python train.py --num_key_value_heads=1 --batch_tokens=65536 --max_seq_len=1024 --doc_mask=false
MLP neurons of a small language model. Each row is named by its layer, matrix (up: input weights) and neuron, and shows model dimensions 341-511. Each number is 128 + 32 x the weight over its row's rms, rounded and kept within 0 to 255. Numbers have three digits each.
A block is one neuron, or neurons of one layer that tend to fire together. After each block is what it responds to, as a language model described it from the Wikipedia text at the highest values.

L2.up346:165134089097136154132107184181149109086125124132138166142062164115172082131066125044106122143130083087119134146174171118069120159120141139136085161121115234099106112118119131117171104137085113127078219155129092098090150070067092108133125053188065112129105143096149173155117091148126148139195085149106187152187079140129105128070132135090198047099176147106145134130120136144108127151095162136165153118056165159108176142078175180151155148121110123172153109140061146057164201135127084141072119117109159146199115140115
L2.up717:136183148103134153111119167151154126153184176114133077137124114117167154164096085098145100140133143166124120197052168096142153115171116226189124137118124185079084091125104106218243113104128157138151172137097132098115138097099113162162070106148042156101139108118160104117122165131104159130084145137074144104176112158148064131085094053166119142144182202137156121088120124117071133102090152137190185124096178138144110132122095143113152109132147166164091077182124175055144148136169087143135158120124089104122106129155
L2.up1449:109123127143157176106136139141148121127154192147138154141157143154165139165109148048124132085167166107107110150090138132160176183119120125134104141125115125076092107136167150081180144136096122167120193093146158070106052083105082131158112112153148105065116130134120167127107110053114175165112110140133191118155116129061128119088099140176101126149187133112145135117073180170165159148116165135148153117129122163156146148134097160136125138164120144195127108142106136081094101136125150182110123123107121121116117114131
L2.up1656:152136157104064053092122135158116112118128097147192130139123138193080155187214142145138119159119160170049167108167139136116098166089105137127134141150143141102128134162140095139149187049092131115139163136122088080117096103112130127140148067143117172100117127102097164075146136173160064168175081116138134113120147132091105066075118091176061104143103164101134154157141078086105082198084140071123156176112175189071149156131091075132107114116155151166108140070105137100132087141112186111187177124087136114095126152081
L2.up2355:118193124138111099133078078131064125132108135176167112120127158173078150143158229132105022085141139161073216164144153159118088169135109156153089122114146119137130167151142108102138147117116190119132138102132128137119123077121161132119169103142112123095166130106098140057161148124167044205148096129118183094093138118113144111046122110132123137180087155081168138126163052119102075158109123092130136171138144197125135156158118090101106149138098110180089107057101140129136123133125107138103153131098079083157123190139
L2.up2771:176168101122087106105120130121175101119119116167158093110132158184111149189160151096096112113161135150084172169154169109088121183135136191148109109116134176133119133184145134151191162112094183174154148121115131113104149100136167137125171083209107169101149101084145147100143164124127062183189104124141147067126128182064133059087138067157111132128138169066146143129114110050084090170100138121128168139097121176110153146136116116095095131131139093165095084076158157106163128107146189129148132120089120103095132155149
L2.up2949:130148096085091102127097166152102098128102126138140121126109146187088105132196184118148077119119216150102168148117134163088129136108204110101105153187137171103083115143169126117146195066104195123134115164061118085103110113096172177075184144146097159092112147108120181103119099184125107153178116054167132102092146141055155108101134078187144146137131152049127158177141092138107076175134122078135165162103139205068131158122120112105150084144112118156077095079105137124193087120112157184090147120094105095131204125126
L2.up3591:110123152100161101155089154190195114104155133123215112078139071183106114065137129122119149100102159086156179144071130087113139146167090152174114173148157127143085105175143204112105095126180129195157158102084180094143098122134113106133155152098109148112080080143120087144139138122190151181178156162177181139125120173129142150117061120196139167139188097075156137140133180194164156152163169142106128128124151080112159099095128123119094079140109122155074086151127162112100141147134140145143154105113128141152189171117
Responds to: The last digit of four-digit years after a split-off prefix like 200, 195 or 201, as in "in 2009", "born 1949", "(1988)".

L2.up689:063120121074118091118121137122097142127108150153197071127119158178148073118180133099160116106161159163101093190131184075090136189121119132159104052106162161129146168138060109089137211118132153150091126121099158109111117172124141143112120112127156153143117143125145156044083170109130134164113103147147150140110166134038118090097155086141160084126122115118151126201111129132084120158037130118113147159094139139144114105136096111162113143154132084134145088093112166147114115146122161159110126115111096105081169186146
L2.up1041:128113080112126065078124149147118154130139171166150106120097117206108062162151091155074175133125160119122123131087174139105085138133170145128126123115131164123115176114140132060120166105141138113087146160071086051108123137144109108139120150183114139133155143111111164111118125179116084124161113104184137055147124185028147094120111132142104127159143112082157128160123086107072116139089148125091121177134162132160141095093029171139106127150092106108102129086124170165118117127051137174092139142109170130128151180110
L2.up2442:174100125120116116094053134125109142110090136125122155195108144124116120178190146093099107119170118123085122128101173203048111152122136128131168093176103127114137197112196132109145179059062169161113135179137068118119126163131106177132135120117109124110150112112162139122155121179124077114142076081103129090158080142123141114074175128153103096083117098096128188143118098101091160206072129117104103163122128129099146134160144177109134128145111134134096093118055125140087085118060113141072114180157162146144072153115
L2.up2443:154079147156059079071122195193133174127085143147117121134067110188101122113158093146125099162136132093132133117182132099097109095097141169126149073140138144102120134134148172059087200102165184110145128089092146087176137153096129166090110130112110156104113055115113188057105197156160090115132125163145164077179176189110144129093177118157124116176115153118139144152119119104064114159089148152093143102084154143155111111143083137089082155127182185141130130058099170122177047108103134184117148133097114102108156156060
L2.up2905:177153076132096124146111115166149086131148171161124113112113107106177136125072113125132149123180131138147146119120147177090097139165115147104146164068113159102152135127177140171124169102076141135094121058133147112110096112123130144092127075146124078130176162125141190105102120149109134105193112167142139156182087198144197138094141087158128152117161135148180104119084094126085091116148125122133142144129090126109148150127109223106091084078133110116190132071103160075130123180107171181062156119103169109146100088112
L2.up2987:094051108078109073138102160101124132114122150093137150121142103146135124120122129159140104133116097129112124131153184094083111174111193087104090091116129171072139140120197077115145157155079111114116080160122115119109178132152155168158161137180149144106145138113100126082154190158107074123150142142136130101141143151159167101121121135144124100208160162129098124114144107067048077146073131136138168114171083128124140141128100136142137048105157106126176123084107227151120075159046134164091133179145100162158110169116
L2.up3568:111083157129141157183107128193154126044116154075177117128113160159161104098088152113058153154137106155148140167109084113129089168126100134140120141094143156128097107111197144091136164061125140114106121088107130053135090136188102155102123113188073103105130073161112131124121155163111171099137091160160158176168102127181153157144105075162137113174208186094129126151160112105100124126143214093103164131172103099057129134098066131110135071126135099134085122142132114100125113097074154192135177132168096129158114108117
L2.up4036:147114131073102119073101136175115156204178097080130170127106101215073139160188160128070150088147161159107140143071155153147075099080159151130145116138112089118128116153104154107112146136141193125098141123120112094132114157080104200095105118099121110065133087123098124117145124168152086137144099145221151090099094142104129103156099129166049205182168119143137131136158149133086157119068130194101161178125106134128090153097152112078094097143172102111115133096107151128121128079136110136116155144114112098171137134165
Responds to: Nouns and verbs naming an action or outcome, often military or competitive, such as capture, defeat, destruction, loss, win, earned. Also word-final suffix pieces like -ing, -ation, -ization.

L4.up345:108105183131082129160110109132132149125054103124087124110089129173103086150119117093145101124105163153150140114136173105106122110121078139150155143147086131144073111142169128128132150130140151171101190156162125090121090095120131128150126144138098065058136113139136147132121114113128108157155087157154136096207129193140150103144103120158140145121207194129153121155179118113156136145125179151141090116134044138081141135059107115112098126101086131225131138149078098179118169121147115148182194145062135154103123155129
L4.up825:114196156086128169156133165157194163121143150139155097086143094233113135162118143139118116165125155113126142168145137125167123134168112145097058135188092164075109089144135191152121164139125116165130198127087180094126132098146120190067142126107091128110090096117135138153138113085109108195106145113154138083130143171123135169136135122234083165165175156156194107130118100139125119148113117112148179157098175136095106120067188117145071117112184108215155072135129162132151100179096111107142173141132140095105190135107
L4.up1069:084213096153103193112170152109204166136095135182097155149069207162152129169101131045150177104110099128122115130212179131115109111144110087163103148210110148075081110119206164145149226093094116207195119117124143024100111109086063168085124128133131111136153083089135105095098080120144080103082148109108174107161093162056137161140117122148143114173155208093124133161111162096123092142114162117109145126092165148121121136161125127157131151160150152127125105124097134101110114117132136125037134096098147094120153125132
L4.up1074:123196095097129085055129124131172113100119193143134151159083151202111125137115121123152116115068106127156153193171171129112095142136086117172143121202082166101100178131217149152133168116170155106174141120139192101186124074095153125100083165129141113120140083041156175172120123143088116107113127121145097109128069089029126096147117145141141140141167156125095163108080135117128053188074160168075129116104182119145202168108132134129076156221095134136138089108049144137122076122144114118120124104128136144131158131140
L4.up1683:162148135046081108086105177103156179105161137086125125125067152128142099144120155093104124130104131152138104169143117207094106123106135141167127125207085188092136142136110081135107201135082130121126147165140130095129135113076126134096163119142087105079109092125120152121120119125176105155144105115133134121170138160124126112113103130112128131153162140078150166124125154093115115212144143132118179136107138158146144119152083144148114152126116147124098070145114137111095126159114132168123132183070148102112129147110
L4.up2207:130115092095128072165142159141155159062113161184149086093152127136149145173217124095114101177167108108122104192153112112134191088106140129123139103129096170109125099133149097200162110147111214129169119111150137097141145083140140135084096100154131119090156103119163173143121066112123138186185117173097121109169090162112145155130135131088154082157103187123121079163118047061109124215135134092108101171094102215096176170148086123104160126166169124148091148105107125117121136114112111117174132127083101143134135164138
L4.up2472:104112116126091162166130097183162166129143116128081114140167112190068149131109132089159108117082144118140143118094135120124096141116080152114164050115096086085118188133155177111156181101152101104168109128093107057115104152105143185101146106160092146091131148116145131112142119135114131093142102079084185108164110103115087121145102073151111173129211217106089163139137127114146117141056087146154133124087115128153124171120099152087180160152096084210125069184127167121133120155095138131121169151106081132145167089112
L4.up2490:107159045102083140115146136165151178159146158139129093161120158167129139196128114040127114107088124162094111171191166119124144152129128130117120100149074192077111117180138165095125168096137150123140191144058131108104052095153181112102139159125132123056112127128099156100124129101141101133139122085147116127149108166066138162120161074123108180144110143127115109144131103107182122142133180125144113209068162146083164183146083114110141157148109106174138049176112175159133088150116156160095137066073136117146182126141
Responds to: Fires on the final 0 of decade years before "s", e.g. the 1960s, 1990s, 2010s; more weakly on tokens after "the" or in names.

L5.up2496:065135110101158121135150103147137151095124162106156165094166132131119105108125108056138158103067133099139097180125148094089165156166104121079108049099147153055067123157143185126169152147151161161183139118145171117150124096152163131144131135150150171080128172086118152112119120119114135143147133136113086188168116157089165169151148104249159121081151167167092115106125118102139125138131184129121175165166147103091113131139117078170141094153150118208071140074141117117150138138135203108107159187086130102077152131156
Responds to: Final year digit or "the"/nationality word opening a named competition, election, season or body, e.g. 201'3' NCAA, 194'8'–49, to the EEOC.

L5.up1168:173092130109106151117109181135134165121094102123130163165165136158089043182103147106053125151152156147110099121140129137114123091118086156176149094134107163098148124111127116099128122118069132129110082155154169076105083140148217186167146139127082166113080129038100076098162124122123113102058088164126130101179149145114134114138119130132096110067128138113107135132159142128129122183065147131144106136130147149138148127113104165152100107116165074176132153193199216119150121156062104132144168098107126123149151102158
Responds to: Tokens beginning a date or period after time phrases like "since the", "during the", "in", e.g. 19(th century), 1980s, 1931, mid-1990s.

L2.up498:086126117146106084113133120181126129100143138143133102122128138145149143163127153135144134164178122135109115137152137117110169122148155119124117082160106177099138128140188102112127181140112139176171106162095148109129110137056129119127085080154068139105132073121133169098146101097147139190115110153173139138205165180159147142118128069130145084193125205116069156203142116107055061149112183175133148090096163161118106163159107129121109110096182143126148113083145132096199140144135115093093137168149153115223113135144
L2.up1455:135154163144107175132139092180121145129126162122117119080041095107129086115155143151110109117088066097107187168185169153144125078125118108100103087126154207058071110114156158114108148135141169135131171165082135081166182095093149145146103108104112148127120089113088155107167164155146089162129140103149139112140102104151130154175086158157095121183145152077130149138123153084131071111120126123107135137110133136121105147136078197130114126138134089099115093161161118148134121178091131155127142111108141158197138089122
L2.up1662:123164172154127138127150069155121142085162102152092081097163103175131118157185150100122097139184162134127100108137081096119113093133148085087115091158137148126203059104181099069150149116090178185164122170095128093156141115118168127105122106126164092115142085112067142095180123155133081151154106164108106131103117141161130130160166113131112107106164125105120084141124152099136103190125094121178125131057097159070204180168114080164053087150124140137139122063152085142176129126066113076151153187140109019162121114129
L2.up2139:143121099156056082062172116173118122124144136116195122133110093171131210146126125102111132211165210120121114167158106105147097168145142100107171120128094182065139143141072132123180150094132144157122143169136127102127117125064083177091184101102150056131134127104113147103166081063176045178162130173126124124158164161141149158144152135188140134174104166131220116106129170085141093126132084157158141107085086140086126131071088141156143116158167136138157123097155086108141142074086116139130148091089135069137138095082
L2.up2215:136155113169110115165158195173118177114125206101121051168145103155104165141157108140131146135149105107153116184150103145121129139122145140142191149134139152079144150131156196139106189142141125097117149116138112135162100098097130158126140101104124084151056109066109092050182160104139120121105141074117128131129112127126102102157140165153149144187135175092086185140077164115148138200137108123091123121119094124110161123099089090168110104129151142109111092145136164149147112128103138153157201070181149084142093133102
L2.up2407:100176159079082161104133205134169124123140175099137122104091158115110099137073177046129160156123125136101100117139096135146175053189198146118085111142133190102101096127093119138101226114081122137182097141097098063131134163067143200098135128149101159106063086073130157131129106104191102155159089113112137124118084169108118124123135101136093125112182160078175156107100148131113064170080120124128123173023138147099174123168132112083125099089105088112160117097121131107165146127122093088128146129105158116139163070133
L2.up2761:091123158157105158108164143161145128085096169103138108138129101092130171162121135122167131145088177133181141154134149156096123177160137086176121090155123190137093114126171082157120166133146100191185117157081159069146129125051158140085117064095114120139103070080086113088151137110171078194137090140115115171151063151084126084142126114118147118084186162115142166146048109111156092196091149169114150119123150142126168162177127133115109088150126183120132178075146101082143168149054132112088096111135149088091151111134
L2.up4020:139124121109110147135127121121115165110129125060170142134145109119114107115165104162140131178202131132065155102161115177060107102121112105121111075114137162105147139135158115097127205143130191144170160164139120130133171153134145153071113160135135113124100064139121133120221129115165126153094094154102123124116073144142170108114162075101157098188131211121187141140121098072101137127133122134123144160127141178131210194151028151109141080138138139132127097063130135144137078138092148108092204132138180042102042154132
Responds to: Interior pieces of multi-token proper names: academic and museum names (University of, Institute for, Kunstmuseum) and German/Scandinavian word fragments (Tonkünstler, Karlstad, Kalashnikov).

L2.up321:135107157080084145133084109137164090175117116122128095138085103152120141137208097204097155163114106154110174103124134193152095120162110121154108096117144126162174126113084171094144111091116137102102153188141130122118115162145122134093181106075112139070108086150112150102121150187128153217108110127155179107152134226166117075118144112124097119138125143138185084160114128120189112094137134137085075151140153167143166156164067127120105086109133101128133141066150086141114173137111155163153107120089180120110104097104
L2.up1150:122150163081110098122103108181148113137105057160134117115159145200096152145196195148132093104131135104134173134134143124165150105116134155056091121141105086093077157157157139146132160117073202231119137155017125114145109077110149085120169142108143205116121149083144129069154121168144115164108165173126181127069091116097102103099127163095094126134081084104109091086121121113150121119093128089164096176106093141053085121151128115103132124118111060169122134057090142107133095173120191121115119101103079106128113141089
L2.up1152:166093134055082097122141117098083104117157121136124053116124161203050095141168197158110122120129149229130160160111152172170119110153147140172097139087105107167059188150138116115143116127111148100092131170093183140167074090128130130142132119155152159122041097120156159127165141148090141168150141122169147091096088121110092047050151134097076094209120113111112108091138090094116120155055166128116174137102120138178121165053107099150093138149110151137104100149111123077138125177153162158156117111125169128105104170126
L2.up1195:131113133065140087141108166146158125163169083118113118091142170158128158085199155127104096072119114121136118130087170137131081108113118154162111156125093139124113159171126144152111119113131125155154139142114115117094142094142127116069158112081115148126073085125126098120193159172130074130149136165152202133085141176115072114091138093132051147194117118064172100121149072111109103140097098125112155112125108120134138100126092131137122114154149035152069116155116133121106124159170097120158107127104145125141142108129
L2.up1470:184127115119104106157125165149128105165106099139112126105189125149092105114207120144063131147140089177111196117146185108111122112078096155155104117168062155155142118130150151099166112179152118140129135149100124135098126155124147117123171168115120128133137000133143135107086172211143128190098098140147153105077163132125125061143164073107067178126170162159095082140152098125129134109158149100119140152106151156112142152109127083091127155136183148201065147105087112119103111137151166140134129115128107136120153105142
L2.up2099:157145190100119140142117128173155146140150138153120096162131165154081113113178132112076114062164115154147164145106109166064082091138123134081135143124113146144097153197090082128117148116111182080132116176130136156156091121107159168069121122126132154095081119142133170139133117203143127180144113143184162154119079155051139104051101131151057095129169123103120129137133162149084111172100134073139149114047104140096115152098077137125075097095098138141112097133075141118122070106090218130108166154150080120145121126126
L2.up2199:169121134084133051114136142115103081132140092097104106077166181170124129162135162132098131130166108181108121158158128178164116113125079142121078098116114165141103110136121111132147108150098124158140203196093149134115098150101132145113140168149134178108060115123156129135150141176089126182096162165159140118120087136139103108094111117127064144148088112077118130111140091061066135075080135099114144160088188167140125131150121104167084156114139136128106129122115136117146114123152145123080151144085132041129143180140
L2.up3108:110165153060136085102099124166119105105118099152135122112124166185090084138143184174105118141128125152123136137119132147164139114081149140116108082136142105120066127126114123138089158140118242159093105174106170087126133079105124177111155142158092144170077091161160126098108174154100124165125113190131175105158090146111112125129110138129090077176081158078144101115181114139112098176042121076186120148139111142130093164173095121166151133144113048125070096133139126072110075133114152123175123129072130141112137138111
Responds to: Function words and colons just before a number or value in descriptive text, like up to, length of the shell, Height:, Elevation:, and 25 mi to, plus scattered mid-phrase tokens.

L4.up48:201165087132163095084070161167142165085146185136153123116045122159122108141078074103165126127091098093130195145136177117094134077175114138136114099214101121058113143116147156102144157053131169148141124124057186128179147166120151151039131165129123117120099090068144139164095152129156045137092124111093117117161102157056063129119136136162151157205161136080103164134144151127106129159123133094119152134125146104120179126068108111145071138173080091135113122172082156120108095149113174172109217187097161163140135147120
L4.up99:167151084157072158103090146114086152101094087123146161085159158142137096150116113108165181164105118069133204126176122121129099101181111109119070107133118130122132137110091139125124161074148096089169156142087142076103135155150100171190183112162114145140131176092131204118115117159091113117133158070118134158147135136160119100108098090193137153175122175088128129219063106152157129150116142089128178158138131151140109139119118098123142128126072107122120095127105161103154107106142115131150113171151124163179101044142
L4.up1843:135157058154111142123059156173100155091138092141101127173106121187123094173129105101122149093134143136108076078127109110112171111105163107108153141146112131190140140136155156073156132098132154167120152142080150092107135123165136128110077117134092214142095120092141155198092101140155101108101071102163132089166125163048094130113130130125179135120133090145157123163137111097132144178092145126093144129108168128127181058078207202114107148172171061125125088163096131129113108102108115165109155147168127103130125147170
L4.up2899:169123111144099136053043132119121123057101118071166129155163123122092079148140141158090090133151147143097091115129100163189111126129131125150120140087115174132150114133179207139140098107097129106097124177146123062080072174126153149116166129149065168144161119106162192185115129125117102126139118132112127127232099113135114127124111112113118108167184120158123180133148128057113129134160152133140105173098059186099106126119059167126115120130157134117128122182079104109141108166135144186114198180115097108148117118151
L4.up3099:179074104117129102058093170170156125094116138106173106170144137149133093148115167137152084134121150154059115128119144166142095106164120121104120161129119160115099171110205105125193149072062192134108152144099113125195133153152140142097126095183114175152161103116141173122134192141136114124149083103167113093084122140114080146093145094150126126108113138122127126125095058064036118105140123101133168092062157130132191147034130144136075165196126130110106075130080140139086111109115163165161172163095140121108105139055
L4.up3104:165110107102123177077091109138131162108138110185109154178087153109112067133087083113105119088104104150109122114193103143103133112154103098112175134205086093090056113119145187099134167109119157146173155118109084119115167116134136209126131097152111113114115101116091163123106126167141101120201147132118113105184136153149164136151155174155071133139107207089131125092157114125081092160053199064054130115094197123135108110068129114148080106161112131102144133126082178099149089150098119124144152140117132108178144145144
L4.up3350:175067103157154089053074110115123199084108093146103118120126120181053094117136153124120125100122145130148178152172159128084179120146074161076146132141160165124109106168150156119136199184190141139109157119081138102172132143123066174088129116108152136143154103101161152148151094104098129199184145109136136091123097101124143100107127155140128127118152122091157107161099143141136084122131120097129135106149147108081105132091135059067131135201142171127130057125043108173143137115155171155123123202173146158062097136078
L4.up3527:158120087140117116076098126110111185138168175092132129198129172171104110167095111123049173115112147105073157119133148104115108124091140142131143076098107122089094155129182179082153177063074139120111137155093183102131145131108127147121134143161123058126167127135172179063142141164114063105150125111138127080198148125137162092103107099107123104113119158146133153132208137174094167163114111183151150154119147140171131115116129087124117104114134148155107086123143113157116133158096154215110155142082093112114118146124
Responds to: Abstract or mass nouns and their suffixes after "the" or an adjective, often followed by "of", such as use, habits, sincer-ity, haught-iness.

L4.up861:148165140094050115134121135095160135126134163157164089146072129183080091112144207169149119129106203109158129109138148160119095120163112156086129159129145144127114128132111201144098136087115161124173140176096130116144102127091135123090107070124133138144131088153134123135170164164154047188142119116173119099089096128098136175138113120137105144127119107088125117161085151146118084100138082078101141108091092164040128154100140133060062137194116072118110130134135187105097122167146173153124135150114149119112138119102
L4.up1023:114159144067133098072097129149183167129132183112107184193097165139111121139169164116103169084113134129117149108114171142136101096120122121132131081119148164081131108101126135184099105113123139142104135175121116097126137159080134091134165101139115140140101094144140101129110237116169066149167141118147148092089087121077115077107121124131122142104149127121152118135138106121113111103083146133131105157087145167094163198117129109108098154210141105114149159128097167094100073107140158108146101117098177114088134105116
L4.up1242:152103162101141120112083084133144114147129075113160059160192137158097153140190165162093128127173127069110154128183115106161128088131143119108129117189137143093106133120122179152114119116093179133143099160130172157146129120103116140101174124147124147097174141119150163127165125156118074154157112163091167160099097138127187136110119169151117184152114112118137087085085110126123103097096111065090145126084135133074155151180098096066040089168123110137142127052075169157087082140110179130133138129130102106119114209100
L4.up2027:140128112142101078136096111175180088121089141086116124185170158152130138043159120206075164192156175098123108160120122115112099090126146121115122115103142075144113107137185194150138099109127132138149191098134154133134131130115119104094099133146157119085096159133120177154104120164120096195140152083118167126080132211104159094076124127126091147151100104148152048189080085127135125141067156065080103135117131152111117135122144174072091110139137216123070125095092104138126095128140198132161139173120157072099144171103
L4.up2443:162118197118103123111126135117148213141106099147140114119133172125133148089248168174067106101171130093152141146132115196075107075089114087119153103115093096140143126131137091088113167105111163146110129188135064111134164126069168125060145113175143136061122154101161182134121159208151114210144132123179114133101087166173172075077084118146119122143117101104133101126129110183142096179094084067132075096084172146116165153098090166070100080160102145107135100096081126104114092103137208201111131130114151124128101083124
L4.up2592:144170109094083111101156184112214151182140149128123099083094161209115111158123124147089113138104182131100131141145112174104087129163091155172125169149168156121126107118135189152146166160104193081160174131141157188101111138115118107141124120156116132063179083137120152137129142144085130175112148135134114144097098128127170087144188118130089133219159193056135091139137112054131116164140128142136110149060116165076197179096120152041116086121065089113173089105088134113145094081165134110074163160116110099109115152172
L4.up3792:219162103120121128130115131136090123082146106069140087113114181118093070226151143143133123114078118158151169094167132155134166109122152159123117137124101088148127137133093232108156146085095176128110126162101133151142151117117059128118159091185080102135087176137109156113106127143131138155142110075153124123097152126145142108133140109066115138161096086112147136134136098116133097113110074038101134140112135176141155101104116132096107079154081055153104115145104133080138083132132210183146104199160142153118189092139
L4.up3875:115135060108087098164129137130136111107083092155135125206174193153119102095152127132114120131081178142081176087105133138103113120157127173051109166099135101103133181081193151147127129125090153131149099146126115117094109115050142187071108084118162129063137128129074141142102143126174082143142161132101147110157087152104095154106158138115112138128191092120148184143124053095153119092111151064122108153094098156101143102141187084120101146111173097099129108099138170146167129111160152140105159174046126000085105110081
Responds to: First subword pieces of words split across tokens in technical or spec-heavy text (lens tables, anatomy, shell descriptions), e.g. f in follicular, fisheye, fricative, met in metering.

L4.up868:135100129090124140131102170109142058178118130165152189165178149152102125142173130099137131095154122124126148158147101143133157175131085130094121045115101156123139119117095126080128177160133156143125156138155190139114198107111144129140111151150137181122136124147080135174158133095158084137078105103218139150178097121136192100092142112160155107172181136149136094118083103132162155123090161079091216110140146126140124151126152069085169142134113045138091111153095104081172110093151173113189157113127093128164182190173
L4.up1308:141136113157168183119149115137147162126087117136114046094121132171107150133168165121125136121051125118126138119168127138121135208154141140136085066203172119136136115136085132123132140132151132206116124088082064152092084122148164132180183022135148138129156120095125138166129082104166208162073110148221145133139132178127117147119132114178132143124137086119143149160135079090150128174118078119107130153115114154146163119147152134146147110095115117132126150075109176090136125137119196113098141138154125174156097134130
L4.up1422:154142105135135150199091173141175097134099127114172092104147111129142118112124139092144100099107142119072137140078171167117140149177039169123144146109156126109105179141115181089127071120162128187109152106101112160079133043111183150132160121138121104175115159119103103100149142131188159156160135107140160146097119182105088123079114078124092155122140108114142087126115105092085120148089097121108134143164128153122118119121121123117160096150106141137131119152135130119091130152116097146136160149137128187155119161077
L4.up2029:182131094158074157119100083137091124045090121114167107094181091137100106134119204082112108158102142095139095138123109159128127152155133111125079092108124133103106117128120151049162150116085140102089156109127109116107129087081148165134111128134136168136082122076113099182126135095124186138115107154115164097113114113077074126111144046166122117192150148158195142195122148145133096201124108164157141104131164152144076099107064109163125118122111130136107110092107142129179143175093114139116190151123125110134143124148
L4.up2652:140112153137130184120150170142104091085154141163159061120141107167126106223170142087104030134108104175113130093140121110130158199152135115139051090135092136101106137159158142125096102130124129117188184106124117071120108138150150140163177070133158162140116129153119138107114092119137182136175104166195160096109109142086122091121147114136159124158119098128150134139154147125139192175145113112121136148086156157095094096081119161098083103161095113154149093126105131112110155105157150163127210125085116148127143119155
L4.up2966:140125103174172133130115200117141123167140132187123068057193186173130156163176097102084129119120137106069115096112101183116143126170099114134117139105117123082078119132121200055150106131165124150131190150120147110123073109132132144164184174113136132096090132129059183117145124121062128138147128154153179116130069139123129095086162117109156129072101171177135114124168166134178175123138146131104155103088138147116127162127110141128142117132098128159096107133109174105098111097089099109142174118085143155177148109091
L4.up3801:156113158123153010114104152134137147153105099141166086111149117179153114166136106131115119077116077154126142167126131187114148133141140181184093098084104137118158136145126190106150154142106109114143104126143089084113101162151097118157137156104114167097119156089157145093113095141163145087151147129114091119146159127105165136068114129137152133109205117156118190060149128163091154144144161101105131167178107153145056135176146153132166143134149087128076160126046134094073112128117141072121156200077150132103173136170
L4.up3981:150133158111140104111131117142095188160184144145145128125151134143165108193119138092121102143123193114100128139099171154096116184164000143139093073126069161153121100044108113077123141143129132150116177165149100106097091106139166125135122125121172175134092163157146157065229140130200134135120126132081186155107163122064125154108178145117150151119139125098138167148145142111153138146179106103116159141110174158152139088118116176123109066113136101107125044139141188115111101171095179111113173140131098154154128121106
Responds to: Final digit or century-decade piece of four-digit years, especially a period's start year after "between" or "from", e.g. 186|4, 198|6, 200|5.

L5.up3865:082111118121128154120103127100075139115175129122135120157175126153122142134107139152135147109085166083102126153142135134110141135174133121122128109175102162084098111117160148100158149105150156129158152111094129103160162173144118094096119132162144178142161098133103184079092185142084093152147114163098187095147115191142122098144125148145092131158124131166111163137110110118132105128086120057197165110159143125148117072058166141086103114151138116122156080171150165138140122136166153082147179145149081088162158105149
Responds to: The first content word of a noun phrase right after "the" or a "==" header, often before "of" or "s" (use, Battle, History, 198-0s).